MLP neurons of a small language model. Each row is named by its layer, matrix (gate and up: input weights) and neuron, and shows model dimensions 0-159. Each number is 128 + 32 x the weight over its row's rms, rounded and kept within 0 to 255. Numbers have three digits each. A neuron's up and down rows have the sign that makes its largest values positive.
Before each neuron's rows, "fires after" lists the tokens most often just before its 100 highest values on Wikipedia text that the model never trained on. A number after a token or word is its count.

fires after: " and" 40, "," 18, " was" 4, " rather" 4, "1" 4, "5" 4
L5.gate30:146167142129136090113056137089128174145118121111140141147137133131103146148084069122163087082102097140108162147148128108114126112084167073149106056167086151068119203122115155188139131126156168122124173104087160151126143131118147138113117126179126099100151109107082121156179118173194099055074128071137164159117140137132056162101074128118121135134154148168104154148090120090193155164163127106212121101109130099098106141142037112113117153141149111115114133106162121162072186174163157
L5.up30:171104109170156090205174084126120070050131097094168129121162206200141149186113173136173158104167120125128159154155119122157182142149128147125109137142124157108128151106074056107115109149139126140066101105146172149139134122181083162096135130087103117094171089149184091116134180136126123143146123133103124143143166135180130143121100108164075118127130117138110088137164133106093146147166135132101154163089183094076092054124132124100162116041116134092154205156132121157170130083135109

fires after: "202" 16, "201" 11, "200" 6, "–" 6, "1" 6, "3" 6
L5.gate230:103114070112156117117108172132154124095143175128141133126111147104110111139118180124100121095145145079133123122148097055096076076138123108160203130095125155144035141108124139087107132180125088118152128121132104086091076141108100112075103104139118112145144134104129116144131144102089056163154199064117124130156151214126099135150119069135179117097131115082161107165159181112194110135128111122059113083106090084131087131095123077184178154140126132116102204090108138111129145194123080
L5.up230:124134141139089066141113042085120130165126129115153099208149159138101127180156109157129133102167130117073063144129113132108145136110193182077110147102122093128093142132104084144135164144165142119141152142129135129107094173112108149164149094130106127135181090121086073161096108105110179111115105106105134075186197088185161096129123143136115135073131135181126077107198164073144111071140132114091162122129067177160086157172179167082110111139138062096123101138104094166120124121124185

fires after: " |\n" 90, "\n" 7
L5.gate391:148140124059120150110109074104085137134126100108145117139055113121158114077161179176152217120129137142179161148109168109098099147157100102127147110105116115049145140104143163159148142187146137141146171072164116115149105122126127179086124060121109160066111097114056164116173128147128137110103053155171151098160178122098103114154150145067108094159170180139138143151141105098134152137076109105099135118108196042173097163088050127137095098117101112125134112113150103129146108148104126
L5.up391:143141110134138136130147135100124150142139153090147112204075130148117064104156137142128222177125146115066143123163139066126117159111135176064172222178151147131079146095154121095112185112162153081187112139188113168099141107122158126162101157098122133133142141125129161191111179143132191145172138129160182139117110161152129075184076092154087126117151168120130100133125086131144135166173154120120130210098115121157138096113189071140100101119134085099100116146122086098146129174152114

fires after: " |" 38, ".\n" 8, " Set" 5, "8" 5, "2" 5
L5.gate85:155142152097132176175135143143081121110149117114173166058090140179176102109127110100115182170147128158146172117139159150160094141149094106089162120094150173096168151144104117108140135098136104082196194076091130073126142144120052116094078131131137113173104168105192152089105181136131135120125163116133118156086114092086124111141121098148129077069144084084080155134118114120105151142118163068111090101138141186179108153120137081123169142129190139122188158212147177167133108134159090
L5.up85:156157135118172187138124171111066140159201109121123152156092143122096163162132074063202200129154101162137131118143138139111163140153176180120090141117066165087164084130135118097095148141126093078112123155147110128088178121160095114102141085168117142117081100169129166193209150140132163165108176103155123128089130090103147180090197164141075161133086151109199126133105153128160129121132142088134129164152186164074107156159126139185111137151111180105151121102115141136167117115145133

fires after: " |" 44, " residents" 6, " were" 4
L5.gate187:162154102135159108164124191148107130130121156125106180143120160118197093160122059149115125135138099153096122088114158145127133107148158155112143125178098166124092150140138155133150148126144131057207145057065117090121176194101145068085139031059149144140141130126162129214126145146123115164083157138173114154173117072132079097112160167132116117107125123148086127066105148150127139133115082101158156098116221133129135135096100085105102164103134124132107132121116149161061147081119105
L5.up187:133116116105151199112073138121121090149154127103155153146189075108131135185123108119124113188188053161154123118173103138166110071102157142114115104131093133142083049167139142136242117104153158118115120152094116162142152130102178059079152101131109101159128161134081143094132130163124107181089125153125080119121180079126106150135183162121067120155142078125162120146087185127145094071093128084132135124119157155158128113148115102073170129153151098136096135144087088178110137139187153

fires after: "\n" 18, ")\n" 18, "–" 11, " |\n" 7
L5.gate367:129091091046142094108141140163172094121135121086110172131110175151136159119156105170101155130173160103121102102198095085139146164147183140103200101142115149118190133060061128152152108132143154121185142143072096083129121177116176124124149161137097131182137132154121149084141104199147186130104143101154106138089182112081123088120149061181097110129161094165155188117105124109204112133144136101154133143123189122173084107161133131195123105135120088117140123128080151124127147089159089
L5.up367:097144099094129136078144131128182114144126110059157197197097076135137107072128106093169124153145109118027101182106153094133174128082108090155144096167099136077182130076133103074136135137119117135110097113186138087072188139162120107127070127129155100175131103123111138116152146169191146136154177141126144151150126163149155132145097089149120096123136039151104157149108177082152127106132056103129110103090154155122177150116099090134132094107121110152124102152083146094095152106197154

fires after: "," 51, " of" 18, " in" 11, "===" 4
L5.gate181:121171115112097088078095162128126112090126116130112132122096117089097126145071115114100117105145141145138125072142103093182080093081122079088147125119161104088128123170096133098125084077185108073189128110133077196129151079134127146149188139111114155055152034167129107131154126125154146144092067065143119149107175151127132140180096063131138133117116154113154133070159157136128122121074125166120157163121130157122126146145079037149124124134161109167086164127130070102119206140114076
L5.up181:120115152177102160109177155098137177147183159166086175178176144161160104104110160137047132164161076113127166100125154125099106115139155151181089130144101191092125103125125173150209163137093057173160146123098111127097124137138142132112104088183167143111056091152088087091100170140166136141107086133168124095143153122099139178119076112166134066133116144129101152105137118144158171106081065115161034141088103150136131152167093145134141131121150111165131176158100146128117156183116114

fires after: ".\n\n" 20, " |\n\n" 12, "1" 11, " |" 11, "\n\n" 7, "0" 7
L5.gate36:137130136062165141116137127091169133115069118143107141162129119110169122111190165140153159168144116133145126139146205109067091126141132136105168176160141155184138135112092165145127127096140104118103132158113152147122116138090120141147145125195103060140088223128127103137196166084096128138077159159140101181144064164112088136090125087165090180110192123144149141109147143129152082103143153089185104154137129110088158167102108144118096130156109136201109102148149143002147100150108147
L5.up36:074162123084074125062176156176081073126133120098098142133119178148161086180197090165178117120122174169154156140117054112105103118125194114183162128167136137160168103136048160150106082121052127126129146097075166149120148127143138128195093151137105075151128137135116112118110115122084123098112143096102123114106116139096091163144135200097107103093131099169164105119107160145191145122161099127138137144172160086117201100136133138116114124145177141162155104102120112070152110126197115

fires after: "." 24, " on" 14, " " 13, ".\n\n" 9, " died" 4, "," 4
L5.gate99:141216062151119100083094095126131118103124113131165118079092078132130103135124093122095110108091151147112127104159137157160092156137060144175161150125131085154106173080133046132129144150093111201150113106063187142118107158113138136143125152182159135144090147092116105111130114127173086140157142130098154125129060108126080135051085187096113141110120142133181164084149187201110129108125163159113131141161098125144099144123090130192115077141177163067137095099137132106105085104067143
L5.up99:105153114103118163119091135056172149144093111147177137197150110100095124144091102130138079162125095097155113121108133112127133114134111148142151136163122139132116124149137158080105083167116071170131065115120108122101159120153154161140160150179131112173129095076127162104100146175145149176118184185037132127122169134128111187173152101101172169135084144151156205175128120179139090165093156076107142133132133146117198159149071150074078137124158139132140074187102061167157092158082143

fires after: "–" 47, " " 18, "\n" 4
L5.gate334:093094105150115130176146125157138101134090119131073168162161108143140131102121108108091121130166152125131161065203165119079077140171135065155112150168133166104117125087153087121126067152137119088137172110163047151131117120133118123117145154117111155142074146171115073113184075125156121094070065119144110101173116158132130154135064125105137206137142137094141128115162141108150174130113101109105111189150108047128101095116102115114168123103126072171092113155121131137189065127105028
L5.up334:143154116133127141156121107136073056092123145108162156131134137140122153162116101123144124138172171140091167048156199118112085173152138092149202174151108125061114101133094095168121115086137158117138138177102103134117161133100139136188181139102147205097082179126138157139122172148150137085087141133113147153174160161168137087126094129086117163113112115121091138066185137149118137159130138079148112205157135067135149138080087117114163125162119101143056122141149151111164033170120093

fires after: " September" 15, " March" 14, " January" 13, " February" 12, " October" 11, " April" 10
L5.gate31:122137131115099143146119071142168160110123109190098101091096135213150146162096128109115176142131113100120082108104121098122091162141169144131205128133124131071123155109136137133088074129104123135143146128144164100174105086097148127174072132173101144156087122162150059143128089130124140169106097082174151139092082105156144139116166174147136073210167143113161166105124156129139114134142145124014149110099088138148065157169125118144204066158117163091090085123179142123166124135175144
L5.up31:127175158149145077173159117096108130125064139147132071206127124102103127148155120130124089114160129161101150120145169140129134113076126114154162152149117089165077138114105170109153071058138112146102145102126113164183127137109086101116116154102134094120160146098100081148120115106187131182155083114090161172127185146111086079153069076137142172103110072120149086135127101084141119055168125099063124162114114085131189177053108156126128125098134106084111128155192090104100141191144076

fires after: " " 46, " on" 25
L5.gate301:088160112145110128149135146113141145136156162076127124109146154143148132157099059103135075089184129129159094149153126127136143164154094152190140146176106098130107197118114110063101101212185138176123101135168083132146120162166145114054129161114127201123184158118133132165071120169180106088158159112136166147099079146157093132198082126133169141162066090120179151110142169093127115113155101104140161159153123161079160151108109090166108106110080173092096096131167105195120123115154159
L5.up301:144091134095077167129117119120126126139143179114126051103137109093131123072139164126178139121110120158192152111134169184118129129060072125211197178137187108136138158110076105104060124145141127145090110114129143127109114118149123117159128218122135161132115152086141162128107110110081083127169132183122169118139155153144099130138121155153157136023109119114150159142099099106123148102110124113048111168149147155076150108141141108155060116195121114138155134078147163175164072135082161

fires after: ".\n\n" 71, " " 13, "\n\n" 6
L5.gate82:159154076166155084164149137128095111099132182088188179160063155110135162116113135120169124094166159087105066146076144097121086176092163045174081125202093145073071156132096070138141107128125097119121154105137119136131165086171102157127131065142122155069181170154151146108152147112115157117065140111156115140119122116100086201124144132115117167106113123144165115144159123160095139135133149158159166188177085178136184115122071092128121166158088161143121144131153096100118105129093118
L5.up82:158150107134107124149127094162097105170161095110139101182143158158121145169128222116109154151133088157152151148119107176105179123159099174100161143162086097120132133082127184052071097112090067122140151137156121190136102158172139165084133168111104106117146183110138124187168133097096077170098077109119065133105078059106103101095111155133176146143147141120122153133165142099165180149160127086083149137158126056129095139154069084075174119117166139143156139101126092123152158102155093

fires after: " |" 52, "." 13, ")." 10, "-" 8, "|" 6
L5.gate67:128108176123149057153138120049060183093098156078171126147148104138111151174155084138175191115142146159137193122138137058114153113119121142118117111146159116077189162120115092096089125077107084156167132137164078096106078068115156148172120090108072142143082176121160125164141167060099146107134126113158118160142127176100165162136104177178119103116185153124098140140124129096170149141160094105153126141151124125180082150189128205144099116125125129113178114102121081098138096096150131
L5.up67:153158115085142114047174185119077098108137149125176187112087127145173132172091149144132112081137139093136130165053111114100103169144127145128109162184110091118108201124177109085128127140123088092175140117173110115138104084125130187090127044177118180119133141081154145163105125128052166117135105110109130126157140113092119116113131142112151130147138050069136145123149161132159109123168171093127110170148154114152140133134133165218143113153113100089150072129176097183158149057109113

fires after: " the" 56
L5.gate37:154141166148096137123138135148096107135201105121097129066111114123149110162104066134103141152102128110139144099151045105142111132177099150164196123133150137066144187130073123139102193064136134111183127127095123093123158129086191099123095119077132114130094137131170089147130122139094157137115092097160143163090156182175109166089074117185138134125165148081087147108144108162139151130148149111131181176104132131185118074133091133160158169053132128179106163131133128176160190070149067
L5.up37:121088095114187137131087139142146130140118091172156128159084147108142140155084163117157181099179180096107096124085118134170141077107122088105157120132156183135153140093158171206125158128144113149114106132113116221089180158139127153131089116149167170109150152146171177062129102170126174147142157093075112121107183092120160098141165119099187063121116123177158155187089170148137121154168127154077127196181180177114165110134119108149109177105135130151127126095139103106179159103084143

fires after: " the" 21, " early" 11, " In" 11, "In" 8, " in" 8, ":" 7
L5.gate268:079169031126153148145136136158147181119188107165097119167201121092105083194116107209146100151106097160094081108139110171187090171108122098186155096127091127134139174142158148109150123157147116141213138157108183088099122101117151110130113115103128157110134080185141116103151107152114169120138088169206150158103119112107101102130110130132167164155110151099118126129127161128052142105128149111104148111176048175134103104152136098112145121112129184113154133120139090161108197089105112
L5.up268:130110159123105115141169125140122215108119146143131148076102113105169109117055125028127103144106114147214077134161129156109124128072097094119081114053096111103088144170089109129158107162080098085108169087139135118185110096140151124125092099062109100021120111169165113141160192103081133147101183127157147098073138129101102124101114115147192146155090110153086095129159149143106121154150150138123177160201101141121092145112131128094105121143150102133109118123143139092153138109148091

fires after: "." 44, "," 12, " where" 9, ".\n\n" 4, "During" 4
L5.gate439:172084139110133118089102116095108196065114172106124105075116086136156180161160112161123112134137173092113123137124145071162133188166131160093171099137093071110139141077110123095138081144074083168209117071105168098079133112139132131089132087169092143084117101098130180127160118172145127126093120146154130174159108082203130175119120202119127136122169129129049184132168168088087139129096118119146164175145137116132138112109086154097113104099132112069157168162145100110133109139179107
L5.up439:132146131087114136116105088122165179126155166112111174098140113157132099154131097066130124155134169117132096166117093158141154132132168113097142107184074171209106095144113098151076112159192084186104112129194129155160098116135088118117097084213146126201147175189103173125123122151184127100082105143120157186122163125145178108156123109122124148105199082099136132090106056098104142134120217159110147111097099117119124131166118146067104137070136113133159144114102129077118137135083151

fires after: " as" 49, " became" 6, "," 5, " was" 5, " Years" 4
L5.gate277:101115124169125127096158197080145172105072160132143109124115143110114110118108154080126110119162082157102181115128112063100101120109162158090130123093133172122133152089100164171162163148187142114127092141152135090147175204183153171135149156079085150126115096157099113171190160095150178070166137088137155133136109156165074191126069145095136149106097114149163066077137125145156118117167177124127157123169143135103136191181177122189154104131052114100111159132151178110150103155151113
L5.up277:073134126158127155135137125061145145117054121150146105073098091136163136126113114163162117141185157139105095132110153068090120157088127086112144156109110135128158098114097145141161200087147135167125106123107205072236126110169091140133111139101142151116116090139143112099133143097189186073119113183127171189103097121084095141109110125161199167127099177091137094032167132120087191087094151171117124125098128146125202106143138130122115146157118112170157125108107126135123128114100107

fires after: " " 78, " $" 16
L5.gate100:134169173119103136107117165142146196131104142140110156120057103109144168099131084134141104147107114105133142074175156111138158120161095119106112102157084092138159130057127091092106107120189102137171133161132164157133142087190162139119107121074082085168138097077143138140157121126167107071098108122127177107194117050136168143129095127160175113172171086096059197055123169135116112151108129113151180081143149148161064117095081082073121114069156133079136107134147148137126111108134099
L5.up100:113099116150190116139076121119197121091121051091083075043147067153128109159065133109116074117041111126152117129114148093168175147131127193098064124135119167172098142112123089158093151119135113103069108089158078129094088124137151140126158118177163177131105163147124062072143118124117168118130139160125135066120134117082123122136089146107081133167127077116148155143090164140134135154076129095147149166177127112190144152136151138175152174123133139085177089139082124123152109144119158

fires after: " " 54, " January" 7, " February" 4
L5.gate309:101159138137140122152095133096151124117104063175164151068076141125159145090119107117160137128169120160123128152133145101156105077192129148147171133147147108143114178102121138135127079063131136135084081114169142202070170115124160151128206127099091148158159130132186140140138070117115130170081109128143132111142134130109097151183046177141143224110116139097094122105115130082145117153112156128093158167080130087096108198082118120123193137176134098093097149108092124129113045162147082
L5.up309:109142148079130096087133138113074061126159166132140058126096151152169163102149196125155162125111111180099088123097142148173130173160177100111103164143205157138122118121021150142142110111092102126074120067130139108103113163142121092116106152140107109101119179200081080087121145177127107160094136141125118083080123136147126121127132139153160080097185122105087147108107112152125126118115084109050104186042121109111121171094151134060085117103162104139136150104173127139173119118118132

fires after: "," 25, " the" 23, " early" 9
L5.gate3:151123161124104098158128156088110127147186138087133078130155116129152161124117178092102118132153099152145120071109129094158072149158116151155175074142148111065120113116111132129095146177084170187172175107182113111093116119103132190075092059137128168131143145090114135111133121160150086174124129098137157137125123109085093164126098118166180160172142187128144107113171145146133148105205086153150116158113195155188073137129102080121136155124205139056142184132167123190132143161164078
L5.up3:115105159206123166157128148186138136108118122140180120154145157118111121147102142123081072146120136157102082097092110126184126142146151135088201132095141172136121150189101143150159110079135125219140147108112138133162149176138133099145088121104174091112135133062150162113123115123207153140167151056225141157101096066125173160121099073167118108089167141143179123177195142129127152123110117114184154157114159159108182148135112087139129140135181148140139115184124126179182126141150136

fires after: "," 54, " L" 6, "aha" 4
L5.gate206:091107133157211071140142111139148117105092147178142125148109101171090098157137106127119150070192153165148148082170132102145114138107168056174129129115096159130117128184152159203162134119117103119158091099083077151154121149136145181119123125144132116147058154145128080129159150206134163169112108077136072187092165114117086118088113062122115120154144122164150104202098133126157125093120111189150118118154087074167186164133116147114134136169166163092153109098116110113115185152165085
L5.up206:167181115134089170103094113062118143170134137140125110085143162101152133115157112137166159160098115110125131129153073085125026090131161110140118075093154121065106186126188147113098135076163126101153148093112135081191093096110131105097070098164114089098109073129075121125102079157200159147090140122083101144115140143143104089167172159121104113174109115165103107105079090115141130094120129130114178206107124164189120168116170168146105140102175100135135182157121112148101192130135123

fires after: "–" 52, " " 11, "-" 9
L5.gate201:116151115116152105168132081137035119143162216096146167221107141147112140141074095149105137120186137163148100068131149097117076126136108115146140094179100078111132120102139107150160130168195153120103195089100161121127150116121119123144151114105083078090172124072115100147156116166152156136072108111142075103175113096138150142140127164073165100139134164144081108157098172144133179137117090077132094163154142119159163113160058099122096192168108086140166147147134133147160168162134164
L5.up201:171091136104127132125119128097091157161161134095151091157126147133087110087102127120221131149123103179217154103105109112162103165152131108091080165133138111118127162060147120108093130158137151074140178147079158145119146110095101076157124131146081118136124140095083108085142149155090092099126092095111094093130164087132116139102168208145139049096164102092067123129150156109094134156092167130145086085138149154070127192143123142107199132093067085112165182154108157132118096110187107

fires after: " " 56, " Length" 4, ":" 4
L5.gate176:137150121139088159163124165084153177096163046164122108151141120118146097104114145098128163124156134150132132132149136140048086098152082098103152146112174140102135140128091150071085144129116157069129187128147064113078145161119142090102132096135155157148061158151098106122150136181106106147143146209141088144086106126073163150151122175171153148141102071156116186145116115122157089116112144096174134166101144115102108105155036116047123130173135112129125138137068074082122103142188069
L5.up176:225145194130117154147133135138104132112165121169153146072099151111175151145158107096098171106146136147112139039106155170129140138174120116141145210138145128111136109126144112159143096168162128101121110083195165159123124131182095153088145134184199102112114145149173111149108170114134133185105092128131139168100117138125173092179147190169082146097123161116144147116136074116147083092110152162091117119086186147126100132137178076101073134138127121123030148112160155091141114185170135

fires after: " " 93, " the" 7
L5.gate191:100152148075148100142079135092157098147143090121199165148078163144087091139079116189149119178085158152164073102075071093144102127155136100113120105137095093107131179114090139146172075165150132089158109098168152150110121114201160167175104157125179105130145131097115106106126127073058161069142090083103128090100142123147172158130119083150149162138140124083084152117153074121170174152121169094162134128118134175086143097170119074121089128134142206139139115120143109157170092136139068
L5.up191:047111114201110111138092154161096161121132105140125118086159130072114141116127155105072102129109178138073063129152090130163085101159111125086140117126154165177110144144119135077159119145110060087087082138103079104134114126131118084090170127154117174113209133133144174156139112143146056182061126104125128121105140170116148148193163132138127169118133189118117189142150145176175142123115120156131149163124137157110109104101155092185100158075180158146146189191137130142179130125124071

fires after: " In" 39, "In" 24, " in" 13, " From" 4
L5.gate50:136161104141096197121117162062151197084171158127152161117090132154145153139129110120095109097140143176132091118096112135178105169096123103144150101118127153149083120116134108153101125097139096200163167100141185113149106154077129146086134101134161094091154077150139151154122129191162137159153122167201197171136093164114104070155109098203149162121097121127136107057138187077125123136173101119122102137076166211134107118131153096158152170123105100113115183102203122118081147158134124
L5.up50:134138156152093104148099093157038173223123126136120124172154127083123102129147113130135136097115119129130141119161133127142156121070167067121133092161145137106138123107100043117086160098118208253092098125109104153094148086117123128124158125090115156102159159102097154083148109126066102101168113140109182182073136095139159138120147088130130126152152132107112128039164135178147127182115135156116100128133118093132084171150156217120103200112138151111164149141127124125144128111135138

fires after: " " 33, "-" 15, " -" 13, " September" 11, " –" 6
L5.gate23:126142174096062073158101114133108125157107094163157118128121117130118091156115150109142081118086133174127158071130089152094105162113109204129131187169104121120087124120133157161164124121129090114113093080129064141168133163184125105112172139105084082133112123145121139131106135127133157183176161117139105088124165106125068158163085155160159147052153093081078144149095129187092121098155080059107088131115162134075191170129096158227095101152139128080145171114109082118120141170105116
L5.up23:075131156131140189076141161137152111172104077149170166098173105136084174136111078088101155132134131105127106131121141195186023146149114188166151132104160080090179086099089149141113100155114089122084063102179119134083175162130131159152089115118127139114115094181089112108176150059170158072148157104105131113142119200072076118107146147098164145089117139149098157132144122127106142149142105159117118095086121101143103122113147130072105105134182192115116125084147133125082094151120110

fires after: " " 34, " \"" 16, "'ve" 7, "100" 5, "F" 4
L5.gate318:132090127126143125100131101083132053091062121126184193177093157163164156109143112148083098158166156097123145096124112091126138136105105121133134058088178107108139152073157082139136182126202128138135119114125077188114141133139158124146139114066109139127092061147167156121112194166099109048120110126129132061118112144179101114175109159090112085151068108146092109139161146099096102121121134127142151106164090119187141183150143098138054108140183162155135112153116120166135122080065113
L5.up318:127097192113127131110145113094161176141100091145165162155092113140188159143127164107131111169130176097140193128142106110147168199113140137138149098095128130044136180167144155198122156126191165137151168120128073126141107134204071124144150112140112116131132087076129125192126144102164124106097147085093118179110141093165134083090125111143092114108105084143175155075183129075069110097129206084122200140177183139164100143103151137081127143150135109152152149132121150086113105140123089

fires after: " has" 14, " was" 12, " is" 11, " are" 8, " have" 5, " can" 5
L5.gate56:142119091147112099166137156155120158114136133123147121075051176102144150142106096107159134102112116112124107130105106108180076092125137166188157139214161157084115130101093130152128167163145067112176152121152177133130127178137121137080186158131088108110132170119072143105112105191164127096112134128128109145139095086085096085123130096118109085123081148134119117111071140070121120201139161123162150141052150098099127111173181051143176150099155105090094167105188080174169161075124112
L5.up56:138148116168122084152087153161064095138087152086172146177096112195157122151105095158135084153160090069154138148072120141112152108088168161151141163134112152061170181099115099100146179189087113077172166141098099099105114162110113140114072133122162059156139172186165067108130135126118169122177153132148120132144123103084133107089126092105115078145110049141140078155091127092087119149092090139094098089164188161154140135130117098077163129132146088172088146117136102144114106101106160

fires after: " in" 21, " has" 11, " on" 10, " No" 9, " is" 6, " to" 5
L5.gate89:113145088164115103109150124110115134136155074106183096149077165167113073147150106130175124150097164079125159178044085123150121160126171122127124119144185100138179158056112160128132132142075119131165130099089109099146183074115139149082141126112151078164054147125106224169140156165147108099186170118155167107178074086102118135073099188123130144187124111114159112161147201097107129179158112136129107130089135149129104133149140113141125085131125150147182142077094108162143152161115151
L5.up89:102157167102119102159073181123118129108113149122102151141078149135158139102120111080124163092114095143109111173100129106092140114029088158164129161114142160139099182136124092147118124160145099140125144148138167120156155134186127208115162145122116197131153071155166127153146112177182116130170145178050161146106141128135109114121066136125151169194125123103140088087113150138084115084133090083113039162201158163117145142117113075134153158170119064125069109129171104110087182125148135

fires after: "\n" 26, "-" 15, "'\n" 9, "0" 7, "1" 4, " (" 4
L5.gate246:065209173084183086178105119046154154142159121127137092139132146174139111139138093148111129140136084135123128124127142117076099121111141194115189100091074135172078155086117142141099111071169158146200149149078161105126127202134164139086109107139096120143070157129112113079159117158104081093130146135205120156100127145095103105115134161221099165130142127160126109122082119110187174148143105167142146144101118111186106180116075097153146107144153140155100124086154104121129122174136116
L5.up246:123063131171136075160162109153051095130115126139122146101110154127136096166116220120139145162106118158113130149116177160122100173107125193189177076120058114133076161155148108135099076107135075125122131139121154112116164123193140118113141093150102191178097156110078143061127175144134127147121104162140110124100089158182172123180165153115088102125127113166136094125119107177117099082147159099142140168126117156110073120088178136102125161095130157173091096169168109070122073123061136

fires after: " " 41, " a" 7, "==" 5
L5.gate84:137085134172102129108097130136154168193158055151132174138146131209128116144199097132151167140150138082145161101130079168157159115103111127151129157080146130104073162120121122139137095140150088102176166110106111160114117100132125099151127114112108158175161096140148136117130169238100119104136070112166124110185122137113183155104048087145184141069153179111121119106138086182154164199083112125118151058177125097137163140137146110116185115119141151144133120150108116111076105117101064
L5.up84:198102176081057096134109111139119113144100156153102135171097136109081196123137074147111117108092137117115134101185119132143162160139125186081102093101078127102136118099086114151132125110224133164176110157104169124128100117100181173124101100117131073125169122100123162119174132142117122173149123130114143106125131124149186110151148062123124153101108120096111120150100075125111099076091134155134139148141167178140083151149164192154105099065162201026129165185120138137122143193131126

fires after: "-" 49, " |" 8, "|" 6, "D" 4, " " 4, " Moore" 4
L5.gate194:092081094115091162157131080098167128146098086166145129072167165225163116161131100090063069068106175146143105134149085184145079134148130114135119176108083116108137117052096123137169140146123112067144163086146148117108148113126160104137131101125116125136113177124104096105119100138155098137082137116105155153202123092126141165185084149153158188141138119135131104078054114119085128102159155155160084085087118060132132143134092099144187088119116161108163086140136117153095162113096077
L5.up194:168065134193122148100181180145139145192154109161194137104128079125180144105125175084168125165096097175162140127131116159150135145140131120154166076123125134086126108097066127112146110159123111095111060148109122135071157176129164164119154131131116141170121161083131094099133111079155108145082111139080100139110117051163147172154144158100083131080134079123107167111100080160134195127123122092121106206154148075129124111105076101175041164152142192130101118102139116159149129106105114

fires after: " " 44, ")\n" 15, "\n" 5, " km" 4
L5.gate361:074073108150123047117138119139115078055153155104167116107145111059178122157047111159113193132175124071127131118112095111127168131141045060141136068188159124093089152124097108144154118147104061139131167127102086107155173172083143066160068126105149084125156118126139155169125167160136177108131053149119146134155101106141136159134146131192093158148163107071126132165143139087129109139136080135164140120133128125149108096145137129147135127113128106115165146087092163149171136126097180
L5.up361:097131138114114097110141106123122114090122110140196114104150173087207149119150136159088172121159103130123155121176151110099127135088116124083180133158133148106131141097101136160148129077212158118188137109117124078144108171139189106183033196169101112202107201098158096137098136072163152158102105129147161175192089119170120137147143132151140133157156100120122144086113103090171128182144134127132178083137128147145171121148101112122124126087123065077103130172138111157124092115177191

fires after: "201" 20, "200" 19, "199" 15, "194" 10, "196" 7, "202" 7
L5.gate300:113159095098136113137116138056141162117172097126066126096122132153163110114171152153144116100080136124134073120137158116106070151110075147135175144140164144112100120088069139084137130160119203159164158166119141178133127124093121112092089101081133116144088152137136095106127087099154184096116139105094131112131162142130043146091095137161207121166115148136157148115076197141118127123068100131170144092130168123131175095110130211140124166098077103139134147007143081129108121169163118
L5.up300:124085087129121134131129117219161115087190158090163140194136125089155079076131178148131181098100134121125133182133083154109160115149148082161135105132212159138108109086101090133149102168121145091080161093146082141098088113159070142123151198123171111153147131099091102126134130214154137113101113137123173107111132117135193151173107130119094083047100146179151135163090119087117104130128069140102086142129123164083107183173177122117145124152139120161156151064141102126139120142093136

fires after: "," 65, " Oct" 5, " March" 4, " May" 4, " April" 4
L5.gate237:126155107095102146130104120110180111120141121134123130160133121106063107147091134110225133135131116113136117120157154104157074126140138057125164107115201130086096165104136129172115146070051119146111120136146085088136129117132091076148093093138141143080170063176145072109133161152075143138108078136142204143095163156097104167101115177153136160085095095136154131164122174159162140081141126112111096065082105165150140092160176151107157150161120095055115202117155136126138162146124201
L5.up237:099088194148101168123197134154130131107107097132132160115091100111112147143137090089089088163154171125067088085098114139119138151149181126140137185135126143072136117158149157172081145124109088114140164167159150163165138102138132223159133098148126150082158110126154090199082132096145094150146070150165141177091156146131127102139122128136136176163171151176168101134157144118117096075152082102173162140135108195142133160159093137105220102132132170134110128150160170130124188128216136

fires after: " " 41, "L" 6, "." 5, " CD" 4, "-" 4
L5.gate299:171102124058148111143167133144168132121170111104200153117152125148097163142074190159178057098117161121143138128165181058094103131106141150120124116108074157063131108117104116019137101119077143093134109146106130129075113087103169132144138117166203113174112099134144144087176135097080139133142112111159161106163124167127119155113122123155174152128069128144127185105120152143189170130096104119112160124137167151122094093151136191105127139173165110022136130120119134108178139107110117
L5.up299:152161178090156123109118124178133145166125088094061124170140144127117210109123084187087094117131097155192117120103128112108165064185167155114097090148134100161107110133164121111140116107143177031099116177137138146122138122140134156120147219126133140143098096125155111204177146134103107152130115145133120129169131110172152186156121119106140107128156134104118130099093140143166129156187149151072154085174171142073086117119118147103114124127098062063092135233105101132116120126135089

fires after: "1" 15, "2" 10, "6" 10, "3" 10, "4" 5, " exc" 5
L5.gate444:104093132101165165120132138117089059152092127193123133196103127136112135108120143127152108138150059123109118090144115097122147129162055099183119174177100140098144114137108133076111154118118135163179113146131172115090162106137191149112154051089107104101134152067080056132130127187077143222135076106116054129118115101076113126091163147086143160123171112142122144118144104129115138152091129179113159145103130075143106115083088136115157151102139142047122145202133119156089107085141140
L5.up444:097139131105175068096129090145158129103166117102162155149068140124110154112136117078122148135074137129075134078082109130114131099106180079069172098066113127130157142120082100203108160098138130151140161132157096139150163147129128095146125144119162114111127066121106123151168120072164117071117120151158084105126117170183128227110103068140082143073122154082106110193106104165173133171084102163132149137110152088143156079170073082087167142158141075120157173113158122130143127181160115